MLP neurons of a small language model. Each row is named by its layer, matrix (gate and up: input weights; down: output weights) and neuron, and shows model dimensions 48-143. Each number is 500 + 50 x the weight over its row's rms, rounded and kept within 0 to 999. Numbers have three digits each. A neuron's up and down rows have the sign that makes its largest values positive.
After each neuron's rows, "fires on" lists the tokens most often at its 100 highest values on Wikipedia text that the model never trained on; "fires before" lists the tokens most often just after its 100 highest values on Wikipedia text that the model never trained on.

L8.gate86:604407505507516517487530591524475587520581405437509455526480454480480485405561487538571542407612486465504454510490432528479443495503593562589566554594487597541527419475513522475538454499495515456567490479463466379429584522460551483529504487511478426503492492501499559583507454404523469458
L8.up86:532561527488505532482447538480556454442438509441492489466434503515523490556536521505494527471555452444429485499509448518469525532557462587430515520536448514518468553529509404470437564427465563538476410498471509487544540491524447464532575460613404522404425554510484570533476493484520365442
L8.down86:560550490571512478529503428542494480453491363497496441502547538480542513490460526488586441389545535500482508520458506502455547505487503608473524521633512586425449545573463408486442491449432488476498519536589416466528523607566451449547429430523489564520480474436467498534483479561511453485
fires on: "ist", "lect", "ic", "g", "ri"
fires before: "or", "ory", "ed", "ion", "les", "our"

L7.gate261:520469517421547547468405532587465507556420453506514456472511388560538474575491472524442557554541588525461495459523491418444430497502438529429473492506515540421526485432435519564443595510546501484463472425487414413472523622512577505533493536482462490520539574557428480422447495517459551455
L7.up261:435478530492444494501547488442478472542502473511535489460471514442544540436503544559410430562511570458410524551540431531519469605499501533437490563569426471517450450423462530470486452482598470575542511486473424446517418500490560429560511518562639431546472468512550502473492511564536372479
L7.down261:543573434533485497522549455461520494499534523591431570448561537470580498481500557443454425491460532581498452457565548382470554487560461624501451559444487451491555415548468559495410568351526473438541468470547429502479494493417552477501450401477513402450519464564454535477425527452589496447
fires on: ".\n\n", " |\n\n"
fires before: "==", "===", "H", "The", "In", "A"

L3.gate54:544523445507500506475399477524469530511482416409513592488557420597436466527541470500550535424403527513566415551454554518519551463460431515494461457486507466571492492472420499628534529623485536472549479502506492483482417618535496469494451518580516491535425479481529410495551537548505525420
L3.up54:562449530482535413493501548438570491548514554439548566519452448500537456552477459575517496416484494552554477447516501515567516538536464514565360551533505457541511558421560493481502518525415484474440431515490541438471475566524489482490421447504541518460541449504378499506479531580533476458
L3.down54:576437494484495435449511542507579415496473481517499434542532612586482567491457428486529516513513485456469476511580523481536522517495476476473455604429549510429595532496527545543481448554492592505544473458457476490531455453457591454448450460401507590549510468537415521393427519579541518440
fires on: "r", " |\n", "ce", "ro", "u"
fires before: "ough", "|", " "

L3.gate347:544510378500493450487556510437504594385464549540457443515464515487476507474553483561513540447450504440457563452559465443468498506450456456476466485510470592456530460614455479585441517560441489505427472412464415561435520525597486468542486591588567428525424618530504586526473481542443625524
L3.up347:406472522449579453510553612556508479473528487427475438556487473460480564557454527420475503548561343544608474522556486494524458427531567461517491471448586481480535493462497477525537445399595523503555456498424566473503489383524565582466368496494502454482467512528450489477546467473540502548
L3.down347:491482504531515473475447501447482573476457509456444440504497440520478533521571516607502538564511497486528514476544508486537472465495497499494463457458464562421568554410512486632494477465488526499462445425443496547488564500601465465466501596511534449430522515573497468476438552525578554413
fires on: "ep", "ing", "ong", "m"
fires before: "t", "ar", "end", "h", " with", "s"

L10.gate158:518510521473573483541385495595450474483560491511443427501510506561482555537528570468545396501579417531546388463461488492460459487527564512423480593558561475434515560492548420488532513504442460598402502578537570462513550610479494436509567384485534539429526543592424423511470546452490493503
L10.up158:448550555604510425512415547434468427427532531443451430493450415571520529455513474458528482455554491604523486422400556485519553525443518491406468519496482493503488467487476549474501535530513506495558513470487487470405489481552543501551596486576551580539497481530506440458495453482589514567
L10.down158:548510556447401562540477455523526524475485598486501499546450450515529537639495477466515632458536411547553501503530475562601555578547556480459507455462525538487509443481512604548513443527602530503493470452420535465488559493477444489567530527438453456460524512472502425504542484458440463475
fires on: "t", "at"
fires before: "t", "l", "il", "ect", "est"

L7.gate446:575556413513534627523521464457507456450545533561439538480573521487569533513598501428500474483506408483487517463555487479521479428450585580450480492424491511518510535468467501545426443561454546569566520538544444488530563457397556581564539467480544476500522482597468508524491431501498504580
L7.up446:467535500539562504496513428528453525491545454440463438468475510557404537471519424455437530494421612461514506584536479532523533565394482432499530542436512480471466464477446443499466463434443507615470542675613516442484470521498465456520476456591529553450453644486544547553546504502466449477
L7.down446:490545467492516530517551558461459504366527479460428468543395530393516512492530495583501538519500390415541505507546554465548407455533475471518421453475513542476543590502536540478428448480455506547509567508482496522566466437463509546441560579454561514447512491568646589536533550519358478435
fires on: " |", ",", ":"
fires before: " ", " A", " S", " D"

L8.gate385:486505473530525514505425561518548517428495454488538624492494420456566509432467536461509568444463503459436584542544612582417423568507512479458529542540437489551464448428467479573476473459550477492556528473521629507538494521533504471492592474564472467495445478493447524529427491509504495478
L8.up385:438445485469555572578445513423484432538573481454587586433484459452518495473489587534515475448403519411500467567533485514500473496513465526459466519498521580458521459435462551532439434449472511558536540414454504568412545592524503456430614479499484531589489562586446436534528497493514523539
L8.down385:526525501546465491549359483505521463612597516524554488433536481496372488529446433522479436488562476465479483445444474457450550557508468480464499562537500415483516542513544576657429507507381494477573507443458500439433495501427410551425523505435504500521533551440466423512502513389435489554
fires on: "en", "v", "op", "are", "oc", "m"
fires before: "i", "le", "er", "n", "at"

L7.gate328:560450521513486556489462490471482545427578531461394521556566540504550507522500487533613435514594482417537481532509454563438494499423480544495528532522465503516521510504420486481526431530466479492542577432539451417460524416529452446616554447480556539479398533501546552437453528506538541400
L7.up328:493571517426434565546459477473576427476515612452443545537455558481507488493459579512511500536430580509445428528543554571468467540460446545512579548469463478448557567486479474579423475464502452602516506496526531473512534513471548461627421512487518472467465454399538538514513542542596425494
L7.down328:569530438348548550478428468484499487497546467496489596481493501526549524504502455602493439523538488511522528458481472568481390589440462414435521534545455542465495509533491428500572560531506458519452584421527541526478390460491528462541588559464507439543478446551430485433495557518515439385
fires on: "|---|---", "ow", "ed", "id", "|---", "us"
fires before: "e", "|", " that", "|---", "|---|---", " the"

L10.gate77:540531488554431617475463524485541512526481568555483496425498507444523614546519484551452433539500467420623410477538540549543469565502525503469499522538423491521546528441461454565501519534574444523491529466418407513568487584513587429464511457444442416498573457538438488424534512525542434534
L10.up77:535463464527443556447438606483624423533548455451494565563444514567532530546516495478351462519490526518496487468510478497510439496451481516476575454442429500582405502539583499581562536430602470534467536609513490450527531447488554515540545474599493473510483494487507511475516561506502474507
L10.down77:431506553507518542618440513513557456503510558446407432563563482532500592524610599501512454487548485493525428655497465595522524469483416511474469489483515493442587504495490544484412562486559437455517506454444576466499498532502513493432483568507559489492519571527443442498490415534428454481
fires on: ",", "c", "ac", "al", "uc", "enc"
fires before: "es", "ed", "ing", " S", " he"

L4.gate67:457507457446516589536500463501473449505482555498439552438380500560479425619542546544474416571480517534526478576514522502434390448539503497543527492558464551518474415410456472489502552482491412458485572416472523530386489429448504548404529500535406480444600443475540577559454500501467472456
L4.up67:518433559515460516505522589504465613459465611528486451544553619454499487469578493471516594490547563502536533532504514473571553426471447485457516469478462480485513551444482516490451605513596504408472522448565551554487547458494488477467351477473549484522526490511447622482617467527549529551
L4.down67:516511505548508521535424594496542536510395609513542531531422515572507451525588517516523506514480444556545524465513411440458505544500455544491560488450544537494562464398476574565496562493483497517531545524489558621449542405455465412400526445449463477491541513577502599441488510466494560529
fires on: " un", " Un", "il"
fires before: "ivers", "t", "it", "c", "i"

L8.gate413:529495477430483406499477503526532476588610502472490608493490454435498625479481492581487481487396485513524585472498543573557497431551523518412478508438431547458443569498518534582426466493455530457525409463510486453503436441530469519546491477496476479510482547511597531619548445480471473530
L8.up413:431507568426490475461566513499624462473492451498476495535511490500503539622466470448480469496513492522483581441465486565506426467488471513468596577487527526511457450533524578546410530535574533453528350447462539510500491449522533442585462497533554538528566504562496493463466480509525461383
L8.down413:375459469525448568507445397429542498389559448538478555518487524586504499579446468471534455487584476488510456460488446493473554368528559510453534412487444539574412510497528462479446629495469487530523459521494480546470468544468545564464562514557536529527493473408523464482566590469522513535
fires on: "n", "al", ":", "it", "es", "t"
fires before: "al", "ian", " U", "e", "y", "am"

L10.gate40:535559395566508493508485490508461449464611553551490536422538492409473525467571524429504524466477525531439481514620432469391511501437483531467436442533499572559517551546458486493413457568451519454404514558461479484530428424597520441478557477523525497542495462578465522477466581565566477527
L10.up40:519528501522504573642490554645496390532509439437505549584538482480495444558570551436487509509491457481498603527530470543445522567500557492460452606437455489506465533510564490532491389454492580523536512508532393541539483460510547566490554388458407504538412503464595544493541422534430490481
L10.down40:450497532499491478542511536430554510432454492460421557483492591493565510434558512574439491451502541474439407495509638511520465516537498515583564378450525540563561519435401475534435516545547400428577458444470528492514462455524503515389562494466554524512493573538476493520446539498568472500
fires on: "an", "ign", "id", "al"
fires before: "ag", "if", "ed", "ing"

L7.gate205:521478500499484473464502490490384504412553446518535509549466551531612424429580421492488451577489491416492575433468471509535554524520465470502536590463517541479541569433410433532427434487464542576516508576548480503533552513560591461485541396496485481518465504559555544480481419453510510516
L7.up205:556496447552468547556512471494463476520573575509525533479479454545526495577491513422433516570483466432624519565474559555469547495424451507545568548446459512426555498437418521537484406468437512524514554485535473416503522437535530434493463437575479514489466500440525497553440464540468534516
L7.down205:451518556487530530557377516503474518513545555490497491562502556483499450511528482499428554465606476492613453476422498439522467572476549460578480535503441579462441457431536491519500473559405519497422486487571508482538592454512591513499448476478465527504555534466635545560400482531347540476
fires on: " |", " (", ",", " was", " as"
fires before: " ", " A", " S", " b"

L10.gate390:597566446510478460513449591544519404540454541524447624492526562531478537556600542469522479560440478481428492471489517453510489519503517494458439448484449515475516443498523433467627448395568576576572542519543491585577537563412569463512397518426529414502489540485563449519461486572498481527
L10.up390:606476496425512546477550446509548459596430598437505515505530422375469606452483507486541460503469551563492495477516490529504510574450475518470447427437560511485477452385482510449510519506505437539487568493457511379499539497453450516511504554522610476492500424611522537587538496439526506545
L10.down390:484524454483442461447530522474546442525488468552485519524479453481543431438594449476476559504511530547551558544510535468469460531505475328532494527497406496501523465479465468502515485500513445440494499447544494457491480490562590549465449461510491460544530500484510455575428406494476517484
fires on: "8", "9", " that", "6", "0", "2"
fires before: ",", " he", " the"

L10.gate399:485426454569486503441479567535515551429580541488472532541467477527502505530387455603571454555477462513534414452495511581476433538522472488565575465408497490547468468405506554481431619496522588509482476529493503548507542467544567485532549454575469492491537524573548464441484483519477515428
L10.up399:432572475479393528500413536482448468515568525524572502504510421430485440482378496499543471546473473427562476594542509588563425547491406492487491577497500464471484503509480539515488572534477527493475480529418512557482507398400480442552559549522527520416483548485462567417530542614492457482
L10.down399:504552530512481519564498488488523452540489497513565498464510482413537470419511567486486463469497495474530419474482458580434439538471413513482423503508447535474538542539463587533553410552452444513448577519543554563444413512416447420557506521429516577501461542501505591437531570483539494468
fires on: "ed", "ing", "s", "id", "t", "k"
fires before: " that", " the", " it", " his", " to"

L12.gate222:465400526543563463459445500491531484494536473487477470515460558608504430498581450478482471451486499540591548476501530418498475509430598377489419519511459481402518479462535557501483435495482483588575545476514491631576447498531434520574550524479450524477419531422480502482502429565534448483
L12.up222:479527466386587422486469555493489509432616538470482430488554495488537474450616453477488530503473473381530509450553509422464440471571573456505480447496492440492566542534526499580567488513445507620542552503477501514546508598468547550533397556495434463445547493482434529477527521500604528514
L12.down222:454447493574488523494530460538519595541508483518421430493513556556446539519428432437420517519538493575461447517590444506519568596565503556524408484588463448456440429465468473516512607532410512478540449528488596491480401455558524493460504505513597579502524605458498540482516472414510469488
fires on: " ch", "h", " Ch", "p", " al"
fires before: "ar", "an", "ang", "a", "os", "ild"

L3.gate408:532501470505438435544571395517489589457513475480480486435480471481496539504555536556587512532478526445548493528545555589467516584438567521494512600541383389447448451531482446507500572465463512523550493551489474438563502506530495526514611603499386495484519528509509480563508475501554471549
L3.up408:490500510444450466535426429522446460486535537502489468485548416544534592444474410454481423515514517494499513448492493600476416534382513462487567454545499519605502440515486523397583472544434447539540479494610597516429493450497578478449515553445568471498505542539444495468506524571445466476
L3.down408:532505494501442420511461452533432522425545563462502549465499407542419544532537478528541598510415476518500548554518457514449477584418526456541522545604421432516476475501456494531594488470498486509409523543551567468408473493539495615482514538475509442574506514500569438571480484529449497496
fires on: " had", "oc", " j", "at"
fires before: " been", "al", "ated", "ation", "um", "ust"

L2.gate107:511466463489528430406558488560500526517525535429510513461562586493452554424463551515630456549570518451447527493502446528496409616454557411428525504652387492481498387501486503494482495452496445519443589483523531538456464474539490504509529482479544411486499486461573491462571578453556461546
L2.up107:481497405601532402518443481492588536492508488474602467458497506422530442552563588511447513490493533445489523525403481571417466587517478509529478509552486600461568472414571488533519343465462404474463431481404562468592466399468481576502462519502473548483559500473496537482567494472522505424
L2.down107:582561454601464426482527386470502541562570516463566455473480508515462514485522534488600535514510539486509526500435457465468476595485539492481476497610460520482497445510493456603419398435507477548486483517566536478582506543599445454572511415420556525452493449472561552452549496448566424551
fires on: "ary", "r", " /", "ire", "\n"
fires before: " ", "il", "d"

L8.gate182:541431528431517557480577484534598506586558504509441626476509594526435547528448537594482593531502427453513485543483528507508551514412463459482540538541465438465446417505554550466444484473457472457498476457490570518490421436545497467433568396488546416420566492506519454556531529466462438479
L8.up182:487377528554630547483474512442449495511581488423578493443526585546511526570509496495519546587538492520469578558477477505441502508494432476485531531420564415499459577506525449508441519506429487488532496502558551516483495426579518476439508457488542475508524494431445459573604500465473507481
L8.down182:502465463463482391558548459453458513437452554522514538520541455447534615478533600419450565377540497552486472622505429490406408548513510488571518500549446518548473469501478599501559494526434463584517414429562465489487423499465522557576460483497443438494413391511495509590480461463549464408
fires on: "er", "at", "in", "ad", "ur", "ul"
fires before: "al", "i", "ation", "a", "um"

L2.gate236:490525571582506512460460511568525457516481564444490490541490478529463418455526531546451517579573442526499471496492415363445534554501421599562512544460583505490503655496465499504509466503496403520531475522423581488445570539424616504496513431578464520542551550530461477448452473530500474495
L2.up236:575474508553472442495515477522457604530505510435481614460521420421445516507495584579462503593500552506529488536509436499495455538457507555454460587561449417507509390511440478520426430540444426531480485513571482549486427473574416507471517456444630546525472467485502490566609515476422488476
L2.down236:534560440477516505477550473504465464501411536485474542475530423517461619492535604471520416442502523511602476512424594495472437537468563437427423498508419519540481461551458510538460421446529536528503477583513530479482434476599367539598516494459543482527508530440565460489479470448466471458
fires on: " /"
fires before: " ", " (", "/"

L2.gate428:494466469528518574563539519491577433499574488428476514480389472501483563503483536363511525570429558431481534523487515455439462568531568495499432473463524543530510453464523503495520517566402553507466437514477430516511528433434489536554601506510549467580480515485514456517477443525509556543
L2.up428:424397500488522549546531621568453409574490497560506544549463566611465568472502492452549418388552486430463536533459520520470525526501535573484489607479460508430535549415500489498471489542489489553586461423391537496546474519475482551470512507611503529471477522505538426618597494501471607547
L2.down428:467486477615535508445433574483554468468579497542503411458501612559476480480447476506499526436509532508574520546545504477548554526507506526461469453561563505520508489484464457468416524567448526602608550471474591550527537439504534509435504569533481568442523509436522431507514456499439560566
fires on: " ch", "h"
fires before: "ar", "ild", "amp", "an", "ie", "ang"

L2.gate270:513461580435546467553457489452530484498450442518482453548423467518491480559573375533424449455539631534560439391480503530626526483494504481593544445524461412507592571507475541557511579562475470537496548413513498498559526482546591484527555465432550657513456544487510512501460441472528502511
L2.up270:517433461414485451405561485567419429506569507496429430468436389523520461536506479565475520521441522462564485429548470471537500452443560477464533546572523475527545509471486540553512494487519490543530349426502550443550503478440529525510479523516483584576484540435461446438514566570484509500
L2.down270:527504483579476484428606488535454442430540446436522431470464463573501538519522513531461570490470397461529449429522414486540446492411500481460564547527453496504556520519491538485540422535544542563489468406573563497543516425551539482567499563503534585609469475474499496491424570602447527577
fires on: " is", "ra", "b", " was", "n", "ab"
fires before: " a", "ph", " an", " the", "ron"

L12.gate1:483537555409538524451618550392507517469476573477585495547515512452476464487513511415493508544455522513646464521545509541526528476520466499453473565515445503508440486486578467609463498480462402480452414445507498430596554439503529472506518517499500514418536476547456509537522458511504586439
L12.up1:536452437495464523456564452559492477484494455411485613443482481487529491473441485493484520500458424381439449553522574432436536506573512501522447504511500454483472458560512501486568484423524562486451611487381427471545485464436521657500458510535526560421564506566592455483512568542521450519
L12.down1:454599427428568551502504579397429515583477527531525504439502516486577383461564464448531469497509591522513473482463515575534473555398482458512512487456532468537475580420492513433536587500491433560534510436496561484527543536520579496440480550576535538504467450483531513573499528469582523514
fires on: "v", "f", " k", "is", "-"
fires before: "e", "es", "n", "ing", "ed", "ul"

L4.gate4:476605508507518517449409493516471573553468535484600486448512512447509579499550562585569420472513430482445666594530500557421388410482591467520440460483529549475575442466464440474456567483536492462516561539474499415514569556587443493540493527553478452441494381562538517499520476538448544460
L4.up4:480469509484566534502483556562454594538548523447624582506528568535591563471474504474487451410598472458656488500453469425496570432547559448497569403553546612501510527474550381464527544398521496392497555478429605494505567488521545463398471553460509539516548529474539501498506527527471460495
L4.down4:488481439523429457458532596534518512601526512404536502507472552449496552427444476461502433384641509507535470427525452363515506481514487505550464434481499557521471523477460468493559467480490479491557492520506510577521646438424550489452477449526502649508493483503587496464572581494521476442
fires on: " Mar", " Jo"
fires before: "hn", "ch", "k", "g"

L2.gate154:523498513522512487588488511541575455523507468402426589554551481553515454426507591463436512500490454494472476490551509378401526482598482498591415551451496492530467536455437484472489519453503415551521470501522557532462597522402483473439491489469451595525513418475440471606517408502556555548
L2.up154:528487424454491496466564537437544507533549584477471555442530493398540532535513543514449516556505468505426546577557439501594461537538556501428474592546506462464502391482520467509521439458484513510497610546429507572409510459398523446541447513495538497540462504548567430520621482419505478568
L2.down154:516527491496462512438546479503565460485491498431504517479448515437565485502479488519523434445500490480559545451532465601512424452487397432496625393440471507433531470497527528525508478505498494439586484509460475485553547448442451421540601512539448493534443423469559500442501484564370485500
fires on: "==\n", "v", "uc", "iv"
fires before: "ed", "id", "The", "In", "-", "==="

L4.gate407:562456486558422544514483447488448477526495470635492577450564472520567418441553545444483531439548464460512554525389516514506496454508458544515533542400470543455456362443510479444528548536634432433546603463462451552451552534442472466515589539478388485505506483504531507524501504560507560502
L4.up407:497513507553478487504484499422454560426506378483429457542434497558503562539516533580327432528490544455471539556497406597468516483489447473599540492397545504608466424471568435513456450515504490521483499444485534542467584577521458516505505549466444544498489530443532547535531472472484404455
L4.down407:603563511509536466531564519466469514522480441587466453579420549487495564434501472487474536409514472592546482477520466600417442567541448499454525467518496491504518471507497516463498547453418561525542520463516481615535416506511426505422503485530519574483494563446493611564495402517510426504
fires on: "ist", "e", "ou", "i"
fires before: "or", "se", "ory", "ber"

L7.gate14:548559434514491401569533602465474469574529482486413425503495553514452509420425498456484507491484437450418361419487488548580511392483457518532590552583430556493502448500538482469449546537432494589585401493488502533478564501451514507526494455463447504513506430612544522486572488485504520566
L7.up14:518588531498553569419466533477501498411522554505533552548571511561566485520496669443555494527527455506529588533425440452468536521526481453547424376546509452507434486531572482461505497466413496534533488468473466499453480469505413542573525458474550535520527531441588486505524532388479503515
L7.down14:497514438560454623467591480458443434472565448506603582490495508475562435457528525486483428434502494402481540479426494425527508626473455514566421450500451512480541568500485537491485463478453591475470518536517423419468449510443518521454524562566591545437525429480573529496527434521533535521
fires on: "id", "ain", "am", "w"
fires before: "ed", "ing", "il", "es", ":", "al"

L10.gate408:481511392444531539546541535513442562429547417508410474497548509453406600503544519494484519467420520470574507478550419529530517484454461485566514508502408566415428453515555508499552502552541604445466561537451478422426536602495572472463500439560501427534474459502493441546587463542533512553
L10.up408:500542519506423532506468457500519524515560470459499508476502547547509533546571565463494557531414435515562447547454507515446419458521477486515445524488547500508458405513446429412474467464473502468555405554471451499407479497431477430513466510562467459586454607421515465492372440535548501492
L10.down408:416361514596493504395443489558580505500537424537513580493485541466446565522547460543521456449495453438517463513445531478467499537491540607463400432519486434574467495550403562591470466554495499469510549443477538473478471441449446471430548597437413502504492590479501507585551456510447519510
fires on: "le", "u", "j", " A", "ust"
fires before: "x", "or", "th", "t", "k"

L2.gate43:499484452481540402545482542464512460494451602572507511499432470508447491474454567451513522474520542445444446481518433554433554457516491507550495404433443521519522500448538517451467484442561498527538538450416524572441423465431468522472395516418538543417417504445469545478579548514515564592
L2.up43:448413483431546375517433564529551546554478507482536500501448477538486566494507452546532448596507541448430481515475492530531498541487431553567565424564440471452567486518506537429578483521529509534378496440445489540490393565432467456547527569475521541406548500477494556471570564508514416495
L2.down43:521541415460587474468480460485501513534441595459559526473481506558507580503458516538476483556533514426496434543509553586528413484511470530503545536461534530408546444630448490468525462438466535497537494493443436545497392425441582418496486450461643470472540488492487577480545568520495502397
fires on: " |\n", "\n", ")\n", "n", " |\n\n"
fires before: "|", "-", " "

L10.gate163:643534513470540494561499473470467582459588458462554514496477460539545467469534477473487515385486467490473575487447419546521472432494469515426539386562451600521475460512480556499483509514525481531505518485442513503530579552470467463535478445494451432473454494528514473526621496569434497634
L10.up163:489488611480486481445449582487528513502486414479447515636573427421481457438500473525544469470506536462456558482441470639467496565396458600509407423518518466538533505498488567511473430450478475459547451449537454513569502513457525560486528485558488477478458470554513508445546496568432495455
L10.down163:600436628408504471460484481409538437450463511449459482540505525495529512552489534498509450329426544503555490459504492477475537451559523518513488474502535593436521441437513547464471402473509577475507481413516465532494521580511460625548483514440527581493439486498504525502448452562493470535
fires on: "id", "is", "ist", "ig", "l", "ear"
fires before: "ent", "hed", "ence", "ory", "v", "or"

L3.gate44:484540631421607469561479509552332464528515501566552476387503544539486461496569474543494527466452500535489525601508455554492432413457512477469483537541556581486476493504535376493497520488551480524449502497597523414445574401549626515441525534502496470490528501455532474517518545501453488498
L3.up44:410553491478561416551574472499432383571367503538478484485491547492388472471550455556581590556555501470496446577522535525537440383493466479494486553504476464476417516465481524489542545460564460504416498454525567499545583500566548474407475511514545434500536511443510518567433429590398533429
L3.down44:502505446543407565494530567447578402532512468542447475486441445526507556469500559581469516501432511501503421507530561459547521494491429584489523496471491481537513467378414594527570561380419499499514520542471548642515441498400523470442502468491504515510521529506469599523531493453506448548
fires on: " un", " Un", "n", "red", "e"
fires before: "ivers", "it", "t", "er", "c"

L4.gate422:554472608552463550484464462481495531511510481518514489475454424544525470479550503577427550519569448496513357564425550445489455443448539470524530495532532470439518474533538492436428541393532529607493447453474497424564444565491527505538508530407426549525473411465408522429510525574519508386
L4.up422:555460459487591476510480476518463543499483506571556525433491447488438560519534476532427617511464561480513565539526509489530495482542500475419479513483547534607455525462561521463434457503538469557514528484587572450534469551579402455436460456431414527470557424467600484470490486447503476503
L4.down422:450507640530503472513517491507459414534544450572473481570590447507490504472494469595482561533567418535471437518424619509545525443458470521484472463512530527516477500517599478442442464470571486598486511409495534433431548521507549480474452551453472446455527455483566626490435570509525542451
fires on: " |", "|"
fires before: " T", " P", " V", " N", " R", " Re"

L12.gate344:535557491559580380430428454562523433534520547453431516477456569555562509475598524479468494591512551481559529477489443507476589506535579490527519421524518496472517361532529478459530510403422498443488474494580538505596508481582526510555432483457492515562588480555398473566398487456584505530
L12.up344:465478523510531404531401425506433471574495487495415556396514509460480480540556551500429505493522433454554550612465463513478528505579466430508521463514500514494479504537530520395536460456457532494526547372592510574474549502528494508506467476365557480523453503470446560517445534469558480474
L12.down344:567412456506468488426446498545479490495449506482630525468462502470482553546547533518493446468462431457575458518515436449473665548496459446440438480522460488537528538507441560429569395494485474483489541448522548546508477454479480497595484501438577618526477579485520514414470521545451510516
fires on: ":", " /", "N", "out", " of", "ed"
fires before: " "

L8.gate14:481453491424481537491524499509444505538508531537496531511517497535561438544514537551500472467473532540514574479486516456482492533424465507477555566357433526433494495606524471528443478481411425475400542465475524531603540522462603534402538496586475496506482438516478468519524473439502588467
L8.up14:428446548477427470529564444590502566584504522555454514466422507468456489489490528518463527518433446480552562552519643592558495533503445469466500485513529441538452471499461547522510451483501491517556479505467437497542378499400514515517566471555498529519467513570419508617520469401540537560
L8.down14:482542622466491441473491441449446503553572555538465553501442453478482488469511506501474507541541597491533467565418486450585509500542525520484490460543542446544372432397528576537390494525641380505501588448464466447493530417463574564457439392450510437498515601506497472508493549457506522426
fires on: "ivers", "qu", "im", "ch"
fires before: "ity", "it", "e", "are"

L2.gate416:473453541509534612559446489580537494560485512495490566473422569558606517442461614407464403554561603517486497470481492478416447430565493562446480504425544522511528547485546479457511482456520473492513403621486560512504433522534560471590489516535461613493443572464486500525512439574481525559
L2.up416:500524476484409503519550509472437481569429529570495541491563481452555586469455539585451468515519546400468444499568384439566503528470411568497508505506441541508519456433507528473424496529525562574451473584479460439488453542561543492556505463496535479485530390511498490487486459499460464521
L2.down416:490571460479446435568572500513513389553496615547533510487577483462534566481438656565494508437433543525481449443534510507545506509548404469466509531529474443502510389438499464487425406535487542559508531603546470530496453524540460524582462468503494438477474394532497499507450512562455508411
fires on: "==\n\n", "\n\n", "==\n", "===\n"
fires before: "|", "-", "A", "The", "M", "In"

L8.gate396:501475516517462504426533413495439585508510570476616507549419477503566449578473455400505600542573553456440511485477491540534421421464443491458530522351452518510550435474397458511507531563454482472535547398581509446456570664564446566467515476507509512543514518530466409473488551506532478534
L8.up396:570523517503660508441477487540413500434504495519484406530559409565463505461586492531373453494532545548563534431465487471517475558571465475622529522452553567489467502556553556594539453446453430536440489542537512468523504509435474540574530503509399490555482486493561469459484561487553476451
L8.down396:421500444572533411421518405547479479614507531511488495559478413564533496544463430607561524505413487544525526495500527476451506519425560432556534479510481408534450449462490550498506517529350523439472556439536486510605442510552605491535424521520502473485445478503524410467528534488434592477
fires on: " is", "ar", "an", " was", "es"
fires before: " a", " an", " the", "a", "se", "m"